Part of a small language model's weights: learned positions.
MLP neurons of a small language model. Each row is named by its layer, matrix (down: output weights) and neuron, and shows model dimensions 128-255. Each number is 500 + 40 x the weight over its row's rms, rounded and kept within 0 to 999. Numbers have three digits each.
A block is one neuron, or neurons of one layer that tend to fire together. Before each block is what it responds to, as a language model described it from the Wikipedia text at the highest values.

Responds to: Pipe separators just before the last cell (usually a total) of numeric wiki table rows, as in sports stats or election results; occasionally the word-ending piece -ly.
L10.down10:507549510490519575470490470471551518492522499491596463519509503486496540550592548513500504480536534518536561467417489486412498472443519512521512446488523583520488568539416472541566495490472509435486501533486556509510520531486486535487536489442570532456446492494463556465497476414479585557483543486482531522466521485480562528478486457438487543517551496493596500513462512499438487487488

Responds to: Tokens holding the letter F, mostly a capital F opening a word after a line break or punctuation, such as Fernando, Feminist, Founded.
L2.down395:485532568552496535505499479562557507549518489491495572584517464552490465501476542570451508546518490521428582552501477557498490538516552506436473514495519499520484500543505530469492461493484521433499496556466565500535565516557481483477445504405477531503519494503502537539479495473526523483550502570520483481506501510435508552437505465508474582481555471511494566487476517502543498506474
L2.down533:503499501485498475505529497569549562518534503446427499527464515451539479526468562495506429555523488479471513564430488432492508466476480470514499486597499450497467526517500481441466552506565438516523488503471475422466475466597560482519540499436512510424535494537510489530511459514482606503466551489543523441477427505535459505558460492495450535532531450542470499574451499582572521541434
L2.down749:516504490415409532524483549508489410462510524468531527523527455524469474540473499493495475472448402540518516527485481569441487488423429549517470446499503479531554587479497565516419408532576457384527516502546497470534543413458521399464492519539489506494433463496581493487497556490486465533531551484472441473453544463477463486470515499510495491485503485558514498505550498550469504509488
L2.down980:508483481562530481521544483535526511458458486506468489490511491517547542444461543469468489538451448520578414574518450482435528501464514548537490544516547455489549520473457499492474504507457534477615506551525452512535502466539483427471531443357504486514460481497526453590431389450564476495572499506460485504465519454449478470420508496544468529541523482526486520459437461510504501469464
L2.down1068:464516541522472526551525515507490521531500571566459456465458522515514506521548567541457477530577558532540460488533480550467571477506436439520422444465424424515497485481587538493499415473460515428510502544500536483561475463502460500510524528491491419494510491537482511529535520488540532398413440503495514465402527522526436570447486469524501518550564433490456502541551419479452520515468
L2.down1141:474418516532544502519482502504465547466504474538489547487495439479580497515517426484437469450545426473465492533502471522518495581512507449506530563477491484464501505491568495461516480533432424453526534555510590496452449486471561523523560436532477496473493534517411427509482545492551533511496516542460464490497484574526517518469477466471571478505471541490457492467540455455484448511492
L2.down1160:423512483461539563536480506532488553419564528546575548493509444470559483478537559453535534472515515516445482505520518500474523539471551496536454474500506497488492563527488522478498472488542606556562521481436530521531495509589506474465499420489462419426535508512459469405540483504500517528573463549501552451529462491498493584452513464463452505495484493506460438480465500467527461467467
L2.down1467:482501515542486559562454543566553468466510482486550518452523569477469440539441541494560444525514528479559520509503545495431443534529501477487531514445476520488486488501563466513432521503552512485577520479514468461416473468472422567568532507459463536448613501553437491508474495500488505516597484525589537508539519466505547470521573470562491486588512440508509484532495545496503481462486

Responds to: Number tokens, mostly the digits 8, 9, 7 and sometimes 12, alone or ending a longer number, in tables, statistics, dates, chemical formulas, e.g. 3,338, 20.8, Group 8.
L2.down235:556448575485494527439559526440493533498474491541484509521474528478507565476396453568541407533390533531542486548563478518493534499485428518521561444499479466541487569505499487518508565509489444501521510541461567492512487533505466469540494489515547420504519523554510517492517552469513506526473479483547508556455509547580520560549479492484570500546532531515547467467504534490553539531523
L2.down282:514583391479511511489508473542488506506477554564490479484576518449485494494443549433506469553566490441467491470488403476575545455446464507580545540401520521489462524445491481541458439570516573564571505563555488484542511510458489442503517564431516539493458501517528510438501507440557457587548562587467517521501534477596472405505515448507492474543509428453473503439499449506484534538493
L2.down740:490545470485506526538531471466533508428505503533423522462488506480480503473481460513463481479502490444559485501525516419519496543486457464556409488502449501505523502554462481491383487575472563403498528579421504484546464478465475512472489488473468518530439552524584528545574548484533450431467529515473486591516486446507518526417455485505548519498567557460483475546578533520522442442499
L2.down1088:517508457477542517508459541482420481504432504442525511432529514416475398444505513497576590473482532505607514517509537530465513552416547521476582493589546501538464561467553555532535486463510507549483506477371554531503487576442462525457390523471522551510445522459493501442430478552498506558508502544497518532505442578468487514520565487479531513523450478486533461488497517519500408606479
L2.down1162:530478521448506502476451536442445465543573430490565553518476507436471531519497491581480470465548476526498468461502578532514518491459427502534504453534597444497528529455527467494521573522477502481475521541457517503522446503492467593479478545487553467583491430486540511514510491468486446455487459511540577493542540489513532553558569466512443508531523570513493475507456503458502499519493
L2.down1210:513487472455528519583410533511474499492567507493512540434544469499527526500542508506455477450509499529566514458497480490479510575530479461506434466524515482505570482448504476435546473456497519506412408464454469538536486581509478505517483476575465535525512499523553464541493525402459494502504518524514545475498503498532560570591539499500569493562479614529495571491537489446464439493465
L2.down1311:521530540506523521460538533478492459517511510496467468474460521439501514453517524496599486523540594574545521456534533529422552510522541524485511494497555529489413568517562477478531532420543490562514515455468519514482450587383406553564458507512489459469470539497529470455474461469552389579489487435559536471471458527604447452569515518469532556507521511487610495433458537437568455471468
L2.down1365:578518489511439456538488559467476482489476566499545461504526544494511570478405535481466492425526524535485447459508518501516505485493455461482540518474537519479505393485549569517546513480430507505503501484464499495410495448444452445506536437487447522469494412496583538522525503478500537509489577467523575502514540464584475462479507491492450456459467564506446541550567479519526550497496

Responds to: Word-initial C or c tokens, mostly capitalized, that begin a name or word split into pieces, as in C+itizenship, C+eramic, c+ortex, C+E.
L2.down231:516555541618432577548499489515551526450474431508517520474492500506484433525486531496512522529426516507492505531513461462435445407514508488510576534456491516495481440517432432502561444447530544484472508510500374490514502510454494472523553484554431485509480466464567444515495533405497487508536510478461559480460567412459474513466452456467448467448515523510545495553512540459548497495495
L2.down506:537519462495463449524508545482513507488430511516511409533486529503458424458571491483555488502469423484544528525518477500490487550564444439436589505576452485508510499531547464476505525590470547493504401506521488515492497565507466509482504442519499536490462563471404500485456476488514525555493495463575476539467532538454506444564507431487541540522449522507467488397518375497531501509516
L2.down655:505518490509524432576512503529498475529432542539496547520534498481504541518432514463478477451521521514437472486480511526537499541463546492523484541401474533482451516467526586525491414533554439524549444536482517537452553500504487386490527514517471511483446505488519492530434457501502540474449497428472546551483501535539534574450548469450442515453479464450501461501472521489487439536541
L2.down830:508509511494538524537502600551459482453443491456493547458484538495434566501515516503496451560508532485440405453530479515516522471475477466469360501480620472562527526529502486543521555465504426419510518531433483487583499480515524585514500528470482488375605470489471493419471446548447499511539497444465505482495522521492490579492582508471499526556511534504509485559523455426488593501522
L2.down841:505532542482531455544524455555550514527518493448493458466436487535484470483490474506437494515442454509431522520531504569491564451406442506484520550529533549464469563403503502498478543457519495421464582423389470493467421472509477507542498513624574487499525488510577447506507484527466468529515491445483490479445510553436466468563534525519492536424443466495490493520471490514510524429523
L2.down884:495530502516481462442450462525559474507491497422545545486482460406511545537513444518505474487462506435468505522492522513481490466464455508481506502567518488530502489548506518441518493472567509411485520478558457501514508468476475538505539566504492489461430521523480494559551533511493583466432509555495495403465480622536551508551472517528482527579481422501510491461534467473460527539569
L2.down890:529509547576479501512417563634506504457488481464470509525472501511526507519446505449504547513497459489515481468500493496456462460545500523492516455505451436470459509486451451491580476512452539488455429526563556496449479496482561510525493514539512511522515537565515501490467481412499539490402477457487492524524436529462424515486445481465508533543536507519532478563502504436467523497477
L2.down1348:511567546526452481492451501475477458464582464426520538570528555465421473505570538456564519491476513488494528526568576520486469488508503506477457518518475470507497528526486503500464511521441531475525489486508443464472427525507498503555571475490511523520511534482513460434514553434453532590487483467548563512456414523541481529520509516495472537561507451544470486583465477508506430448498

Responds to: The prepositions in and of after a noun or verb, usually before a place, date or topic (a town in, Palace of, born in), sometimes as word-initial in- (ingrained).
L2.down23:510537521559566501485540533492562422461464454570482541536538474471559519479489452531521481508473487515432547473522462512551426533518496457517437479478545479448504526493473450456565496505513586445553488455501476550523500496519547533452523506537469506493517529597439503573569473447481591523528455541532505528537402499559492542420455545505487536524480448545488535448453518476482496525491
L2.down72:542477508413501542501500598538562457510487452459516501542582454473434483507471556505585506527486502502577531506517526469535523492430546506523463518524440510494573522516442465539469482559484526520524459522472400514495529487511443465468523546542527533440525525452453551501406473456555495511497477554506502437541536487440529515485579465480484509578513511403478532554452511458530548476550
L2.down75:445484454468502545480545532511542539517483487543503522528466531457563453475501496560496487486501532504418482495449535554563550539513522467534591481490479458517567528504469562542492555497554500522585515503530458484554468498423571503455507456534451474446509527506537490488415486502468571526471536481547460543493532488554407514546430522470457542548486488607514553446416502546499521452526
L2.down262:471461473545556508561411545528474483424528534517469504493462531507503532484485426469533531516487474504473501466450530483541475447557532515541501526487433516503471465531476459473491501541522506528455490484516448495491491425534505503431546520482473588459514532480498469531434504586538507472561519501471476494530501496484524430478470487460507491478497466545529541561503547451542567471494
L2.down604:530490568480560544550468535461504469537404418423475485498539542543458505575512496505392535445488567476482556514614531563437468435552423547492485520507536525481571455515495476502430500513514479532481541449532491465486519532466535573495426513462482515486550527483468421564513468508470532474501515480447472481516492422590404517510521490441489491453487510462440481499432560571469460508494
L2.down1030:562441513560501486528495532482494477523463451423485441504491493499441556457521496433477484431536519446451516566577512570498481461499491517365582509503507574498583527461560430413532460517524509481454524534516510519467523466548476495442456469527457495517461507510398548537514494501478505444558458472524534509565483542561483513479531546488542496506491526455441476539532503490457453529396
L2.down1286:474509492477501441469491522500478534517499404537493490473581510460576501533457478444560521535538499524590484529557497581509515484492480546547456463488471540523543444560495476498513511569507621540508490495534484486504500463521561498508442442508495527417466491497476503464542586567522486502515545512520535527443583483539462452508515510514553492522440493557497460439522528593554453446548
L2.down1316:539532455376504450554519461526509457491556475447548499514458575478560441469404455553514575589516486473460474511475470407445512459544468492572496417489514475548512501523521488533482452475568543478497486493569507442544477454488500494523517523529458509478480504540562536555550460482511557571425491482522579514493509474494419480457510548508536522507529580407496502526469497454425457450499

Responds to: Short numeric tokens, mostly two-digit numbers from 13 to 20 (sometimes 90s or 105), in counts, dates, times, routes and table cells, such as 17 speakers, September 17, SR 15.
L2.down14:551492391519488498473535511489549510530469429434474483488509499506587459485551586473491529522500521477517532501521463440549473452545517551562530545537449436519474586532438472494437515534427530489456470541492551415492431497491519457534491503516432524592568504540542475508480509417594463501528507451472511523547479500507491512527512469486546478474489505470456489496523525410512511497465
L2.down147:450448379510487509474530467435558466507420502478533517498483485455487474517567525503433474552555493512553520453464471515550432527519437525504567479508517483522560511511390462534550433547482418554484461494526457555573457452492509497483519481555502485471521473504543470525496519556525498509456499519444483538536398509605490576510458433474577492499462511496423390559444453518535491532583
L2.down412:552485437479419530515625536489457410487529422514478558512516478462459539500477478530452434393558549495409534472496546472559510528508527510554433518545527508443525467501512465557415477510473483542529542556489503509528511510479517480532590460513439508506483579476572499488496585455525521485462425508477524507490486534555453517507521509515433555501466542432484514551580475513554509520460
L2.down576:495545443523523464530541448464502456438488536554468544498556534558542536555501540488510512480478481541476539473455521448474539542551491501485442461452525473493536550488501593520485492511462489562519508567560544488464565496482502525506458443415489505531496501526523512573451490501519514499522465528459445456431551441544578543507490500526562484512483593402464499483462565470493540551513
L2.down581:514511468524511493534504487527526459444474500484473514473544505460483552478495573492447550459492487469439485536524528431514552540458523516445495475441536490485475539482528502504500567455519474449485486500569507494541394484467514540468443478550468530587476434494546429524466570476558518484482494511464518485504517429484526458527553512544564464575511541479428495483459460523556396574527
L2.down1069:557532507491496465516496445518578451539439550542542554525530534524463581468465525469519453471586470529405466539465547491534547473491472500457558549482488498525488505466413468491459419413518476440505481498453511507421484502421525563533508547535500547444470574535540501510498592525508475488498489447414497473521506491520502475521538439551521469487473537364501454499492530474531517465520
L2.down1248:485487478501526528536494473471476504474535434457542488541539492452498482443539464398542461437489462577528525550502562491515486519512572585454558395529474511471541564522487573491553486504487479524469507460452532517514509473496502467526482566531453539545482434489532550496517495488482514455513516531471475475488507523509446473534559474465487569556421566514477409557522518474507506515516
L2.down1314:501533491557517529489509475485529419484497427438554504508496464501481440513467510553519534595498504444487497473466455471570479523507485483462477569556459572535511467450570443427493515464536531403472502537491472524545479504431483443488460488519498587551510524524533561512575554547495420527488472551466556441531498508516625518507507556546475496485490505441514438502526521527498544502520

Responds to: First word piece of a multi-piece proper name, often a foreign place or person, such as Sh(aykhun), He(idelberg), L(isbon); also infinitive "to".
L10.down1055:516534447510535542505586503486486537486510497417543524528565452493521518483407486474490523491563575502437509520546434518493464473500539484537560542512534533518534503464524481445566429530583462570548464556452432452540487482488421513487444423471387540519516522523491471572525505513493450570514580498582432462515477497456514510523468505495521506544436513510508523508437576441458503538506

Responds to: Prepositions such as of, in, on, about right after an abstract noun or verb that takes them, as in impact on, aspects of, worried about; also some table-row separators.
L11.down5:557457481538571481426451478609549538463480516506548530452502490506492447542460520438479581514370555549528501462604502505512426453532538522489428500470513494548445506542520531481484512540433533501526476526551441552460483554484434509550540501486540509481500540533512530503541456511477456551456496549544515498492510485430411501560513480444437484536381541442442450439547540511411466489526
L11.down285:543450479432529423439502542469461478461527467483443489499634467519457539570542527564514519556522428423558514549515496457476474460482430500528558541561505525513388563465509518473478506494479474491516570515504457506488502512497535564513503493496476429469491486418527471476553467512490548489503460466453497468416497454474469493499502482444491479451498492540557465523544490477502513470448
L11.down474:575487529496517541490451506476456478518537467507528511527518538483407536531441470447491524595466475513502465479475470502516483485468470485505519565511440487568434477498501482465477523561543461448494524482537483460549523544500448480494473539556538539542434536540475502647525454492553458549505595532550447542534496502557463468506571524508511505604556429470467430516550435484472530425525
L11.down862:511473518501542490460546507517436501501485516430450485559516454482488569429556566441461585493442481429453463422483510527499555472475493470514527479509578487423408503429480481502488479534501503507523505499499525507478473531513551437467466530500492567572510510546509509487502556525569521479537469537455514444478482385483496480439444445512396485502512546467505526466467557503506444499472
L11.down900:536500482499506492545525414521459498527492519452508474523508575481540444458527523482479459571544500505451542539574440488489501466521526527476465553462537468472448442534395420563520481497529477482559529526484521476482453451426455444486519452533456481579496517541519504498532458466457428486514420434485544519471542441454595552569513470447506521477506446456521437484479527517480464505462
L11.down967:493501519513483512477576534522497493585487458502501523476546510540468506499544518468550502502422511425531429500540435447479531473508555478516453470527517488472467548383476549553460525430529467489477549507499498483496547446488520530583453506535422464474571476483477507548476474455465476413479487561478456479549465517508521613541506506512491497590517565498472445463488509559541463513524
L11.down1012:541443518518486524482520465485440488454493504467504459544410496554488575460414500435546498507476494595448460512551521481504531441425457507513428485528464477448507412468537398561497553501512449551519500487528437482508486415494511478511489487589516511535549477444515510488472469450613555517534517503486452536522518502462545472435530594461490543594508482516504637491537508550539482555478
L11.down1329:495464476469590494508487486452521485487491557437569502450470481398470508472461518498540465481509524545450574512463484513445545529529448538545517506452468516496545470511441462490569591511550527484470547488486499539495491525492519513473472505524523533489479506512508523539474542469551502530501534493563446430508457464474515516568484566488534509475473503509519573577574511500451509470474

Responds to: Tokens just before or starting a year in full dates: the year's first digit, the comma in March 23, 1890, or the month in 12 April 2018.
L10.down423:495488489568549426514516506465534448500437515530495559505583488463554547542552507554564445549569532541442513520499425530533444433503524491476503520518444525481513497428488561447551440547526548439472499542487503438504476484487494541453448515533507393514514455555506573549418481519508498501550454482601531447477456465453499496501499463527505476495572546481531455479543524481530506494508

Responds to: Single-letter word starts split from the rest of the word, mostly c, also P or b, often fused with a preceding word (a c|annabinoid, of c|argo, Fort P|epperrell).
L11.down224:552472525443378500537512512534504557546478449486527589502472509491496519491397524477426532499446596475553489544539512487473515504470514536516530466502532431532517495559523460485534561489457545507490508550499458545449443491536434544502455433475499508485581583536541527467441446499480507510522506418524433539536462519562457512468532528456535497497505410478495508501551522515451481475493
L11.down240:421508530484483436537474505539475466530542606485434492527511502427474420530484556538537475410490556554507554451531497441485490497540414570535504532514532538502479501557508489465478436490449493476455463473487462552522461480533510501467547541554468418465531530503517410555481494412535528512474529472489458483548553537414529478511554531388528478555440529414499520484532453562497463544553
L11.down326:511484527526524452511462453524546573493500469509547525479414525562531514494454548497495530538491483477515536536529420546485414567457449507498539552444440491455456431537498514452552482505545464506524467577424505451525470534510530504463472468514494515521524447504544524539494479550506469547507498519542550480464404521545456516445426487454530502435594514522470509537532503428513477388509
L11.down557:452544510523499514546499493458445549563508508452559510518526462428522536512553484480429471524534490506457560527510529536463514455460456477523511415534512447495415537501450463567499477476529577532565487560485524558554507541480558464477472507522487502555481446527508469539481461470473552551455499409656503428583451477516530534510444488505483415569518536535494442511583441429514498437489
L11.down746:591549510524523488468553499509499530469529504492490454519519463507520539521422487558490558492512470507475493509477460534507479482460439477384483547508473537571425540487454513521551485479474459466506510525442522411447514499485482509492497458508489535449515490462547570572553449455489457477444522536509454583543506567479388511455453576508518530476536536469522512497454500519494505491586
L11.down919:479496476444443518513486577548438492454557573548571465456490522524533515520495530557500534479440447416475575520502538516492521475445530444531479509440480513521492548489481527471423562486483528509513497520542525538481468497489483547570463431498508538492547512502538508525447495465401451536527416552501456499392496519508505519491510447497501492546556499495493447536462467411445566461529
L11.down1063:513506492530525502478562514476545406477427501504510478492489548541465521472463544511432511353492490564427538482507537510565474507500481449571579516483456515536539532500464474558465511480479475495472547477472515463471482539475529542450483510539447520469481541526431504467504533488475508559413539541532397502476516602469458591512506474467503496528555482501453506489497469459510483523467
L11.down1265:512526468489523475494479444563462574481459514477493493518482477537520549562483439488595426555562531541431506457512479557570532463491521514517510560522553568514410509483451583504498491494526532427472524540561412453604478516510469559492451483440488517490425506464481420516498558497501549469536448496600473532479585602516508574500506487497499476470478461570530508478515479469480469496528

Responds to: Prepositions, mostly of, for, to, with, that follow an abstract noun or introductory phrase, e.g. in anticipation of, except for the, request of the.
L10.down326:465463476534525518416539492573559513510504527483480523495471461544518539461540532388508494514454452521503559440476485506520492525473533455435466522453502546487417563526472468504504481530516403559550493506533469460523539503537473555525476483450471501511541537525493462461489432482476502528545501493524471460536490590473535520427507510557530565510498485401481459493528465456481522477503

Responds to: Word-start fragments, mostly a lone F or f (sometimes T, S, N), before the rest of a split word, e.g. F|ibonacci, to f|ill, of F|ifth.
L11.down42:460516429561503463533498475491474527495453518573531538452499467431574544543446554503445481403516504523532483496442417470455507568531465497473500497453483564540474503484456484436504529497591524528482572527539478517447497496485482438571491524548530514451510535544410529480447483467349556475480472476450475508482530510500477459516444463513476504507516537496545506509533502538500488501501
L11.down413:519479488481447515551512519465509533486496477456513487533504539519474468538496513503524443523461522450487423514525519452458484480448476490490508488460465528447537534531584525445492446498538519483549531449536503498444442470440494434449528512445522555522585526454480390525502484499435534494578516482503484572519506532595491497578456458471504479497521480517458500496446464492504473548479
L11.down657:497465429513474472550484473508532555486500532473464479475497514521491483474552477464487541468526476557566537528510450493503570540536468482553565559484437529487482494514495543501510516383449483458494510496568500593465482518458524475500491436519460523540486538479549542454538537447443514492451553516526527530489502446517569520480467530531534594472554481456514436562511504480606429517466
L11.down675:531424560472485496445519493511498495532473488535483484417551428572511513565510531459516490489537504427425550522438448479511481442529460498451493525569547532572433479514529564410499492534517439504545507546524424491506559542481560537521466496475474474475550545450498498465445469514541488454551438519502413479560418612474486578504484433504424524518449564481504570483494484477488516418456
L11.down726:483477527559537440524525470480506523503501537475524525488456464480502557534476532558524546507527436515515504534497498499482519513503496522523507527528456584536518500567415481484408563397516538503511550403509509456508529513490477481501465535455415557521541504493553526441518522474495543479551504500534426562457500506516498468494614472564488566479535517516519515526424482402548529454458
L11.down804:510486501536479552523546495451482488510482563465527440559475462468581508513499553472507510581516544458553471443507489490459532515510555475489439530434429457526405504466425528449498573527451490638505540430558501553506536439546552538509544514457497570507514530549473484485455534482475475511489513492504477498515487491524554416462468529480444480535491431434490489518499514495508581513539
L11.down1172:485471464475496490454467506418465516554478503513532541523427432504458451494466602503497513508527504531423458501432553536511538417518520558495535516502457496521536527498567538457506463443482528529495599504560555481543509457536513558462512467450542446584504591513486483500509483563427475557466526542451503547556545549541525533506503480518512523473550525524484469460521476496479574518479
L11.down1248:554462462481594537473511503495458499454519441466501497479564508513524480529438562529455460496514483462508514510551502511467455498500441509506529539460532474539508532495522405429511466439407483499427568465455587472538508481544488505485529476488522479443550467570481508478493480537502528491488539522501493468488522486495498522388521491514504408485542534535442586481540517411517527567515

Responds to: The " | " separator between numeric cells in Wikipedia stat tables (football career totals, league standings, sports stats), often mid-row after a number; weaker on digit pieces inside long numbers and mid-word fragments.
L11.down54:490552557472456576441520511455561490489436466455466459507461447544508476481428532460422549570541495503537522518503408562451407450479497489383470555425552446509428512437478510469482525433507477593464545530464440449573512507514549435455537517450530539533529484557563494523446574544498505475457452488533560506527486509496528547470543393477527473497502532515490515544436520461486475533520
L11.down171:543532425534453552522468585518516477549553487519552516445537561520482453509527533489501526443617534466611492471436479559562506483449511505488520482571533522488506547540467575509500498472491516519562479429469551543564505563473532427430514547523474503475545464549474408522447529432529529463456470452507477471531476505443476428574554476519542544476505472584574487545457430516472494475478
L11.down377:514457478413555470474461436461558508465531480544449498407442518508492504484494428471469463493526438556534522454530489469529548468568594437449486478469477520419512560495458527407498538523515493516530567462499483530440494498479505512511469485532552424495490489491449487563379547453445557497535522519483504580558488501488469616477603520506548505555493557501501571537551537530513451522524
L11.down422:546455452532498496507559513434514468569575537434473516471473528462519499497453525527484441480544452498512564540486421514484555447507584427501495519431472464535585446551443542463499592553488436488505535473445411530470475536467507563504455573494541466499497478505487486502569479479484486556558409509542516565451474505499516526485458550419503518437502558515478510492528473483534529434550
L11.down859:510476511450481480547458538470498490497567459522513522505560481454575502555517442500445540553523448531502560458507509494530480468540452480515509510462570496471566537535448516507481485561581498582521554468481551556475537512562551534530524458486559488576488507469480508485487492464457469538467520499557456522561587443554489598503480482487509503490540490463510483449423513448498529468490
L11.down947:481506555473512525541463480427433552564519475502571462474511497514516568527490471478513475521517513501498382521430565473510493571580451476489521477451523521470482496467481530504494495524512522533540405519464473583517442460520499513474493507503549571511503527517457529470574514480447539448546520525508511631507427562538580493526501510568434434563464442516528499389460444453516491514524
L11.down1458:426491502494562522512521501525443459480531508612558460495474440559417525485538478509503482502504438572445508539493519489424498500501506489467562488546584506506510458484553485576580429506507517504503533537494501561548469527487493525529471500485494530496475505536485507504514505544489503499531553428488546560467495525481412483518449539399530514488460506553528527452530469489441550595429
L11.down1497:470495445485463543562497435550510516514540598602591552512490519543530481507454459478537453516594501468471517468435471561456526464477486518510542500495500500479545521450506509499501469554493562461526510444432481500469467529482510427463496431548512549519531544460437448512424555519529492534474477520470476570555575468511538508535586527446462491528554514431574510513505473501514478522541

Responds to: The day number or the comma after it in "Month day, year" dates (March 25, June 23, September 9,), and sometimes a year's first digit.
L11.down481:480507469501485476496485468533593492545380503508557496494564525443555477572504469516438445499456516461487539511532474522526445548481501499489560479474416533497531441548431492485544587520547503461512473469539500452523423607530453513508476582475545474570528499481484586546448440530537508446465431482523533447429487537496451454553520506559449485409425472522510488540555538484463469527550
L11.down569:464491480507456479466561521524463534535490471545540506549582423507572551459471439492418542498447469562511419455499380517458498557499563520453484498467458432540544488476421507500516516473512548464533525477477518503506515477502495474460476407495508554514529546583427495502451521519562471535527482527456484551503513493559552511455490436585540484493510546508454474431547465443550560523492
L11.down652:546494452506415517478501553500554475554593496452480543565520503435543536491480548537496542494525571479463464520483505463498472425508516540484528495525497467504406525482501468542486435579501478436601565440483517513472511530475548445523498498440468472535496516435655502499538441516476525495517498499488487481477549474472445557436521466458416501458484514457434502475529525579600502552482
L11.down690:503472527475506472465553474484504587545482530521536526502471540538496491512530469472469497513560509401516507496487559469500529424402530488548419455534518533575499480533460522490501499499543495447473472465479508461482506496519558527531513465535493489489560480479497521567522464450586550431477462485552523506483513552560571468533558490517455527449520538506566464552527495482455482498505
L11.down1089:495507535557454489526499527567484503470573503529465502517515479516469507478523523472533464463524529430500441473553498532527496509507465490471529530552494474555524480588545587528517513525499446484448487490489533485536443468558561528424463549528517514497526541460493496458427494547515483484518515545552458534503586487497450515444507527456481497514483505485476456503503532525466478500488
L11.down1096:431482516484497410546510420494552527475540466523466498545466475544492559529499486524464531542616430513467463477439539485441444550535479530486520550440521508429542484460485480648564515518541516470491568511469538502488455580446436533524487468474503502489500582479539521488498475557572485596548504472504498537470557554484462496449443444492543493424416433541463599438522511489503514478520
L11.down1330:484474527546476477485463551530507469461517517468526466538507487527513410491552458491481509548479387488471531510549492506543512463457483542483552543474541482455497517515561460489503555443479488430503504523549517465511501434584510480523536516550465525510541491473528444467486491498572488506500572479502532534479522527526420493519470444510516526486613496551569499495472557506437512527490
L11.down1406:503509457554462468527483461498523552513500451507536472467525482453481433458466496538458523469509579483449515537549516521523478499534508510491502496511458540528505433493557491521537514574448515398489427540533511505522561525544410548561494510530491444471427613582440528515481456549522500514448509508499477488536569491530447507499536439597492509477465505523445508492519570511521478550497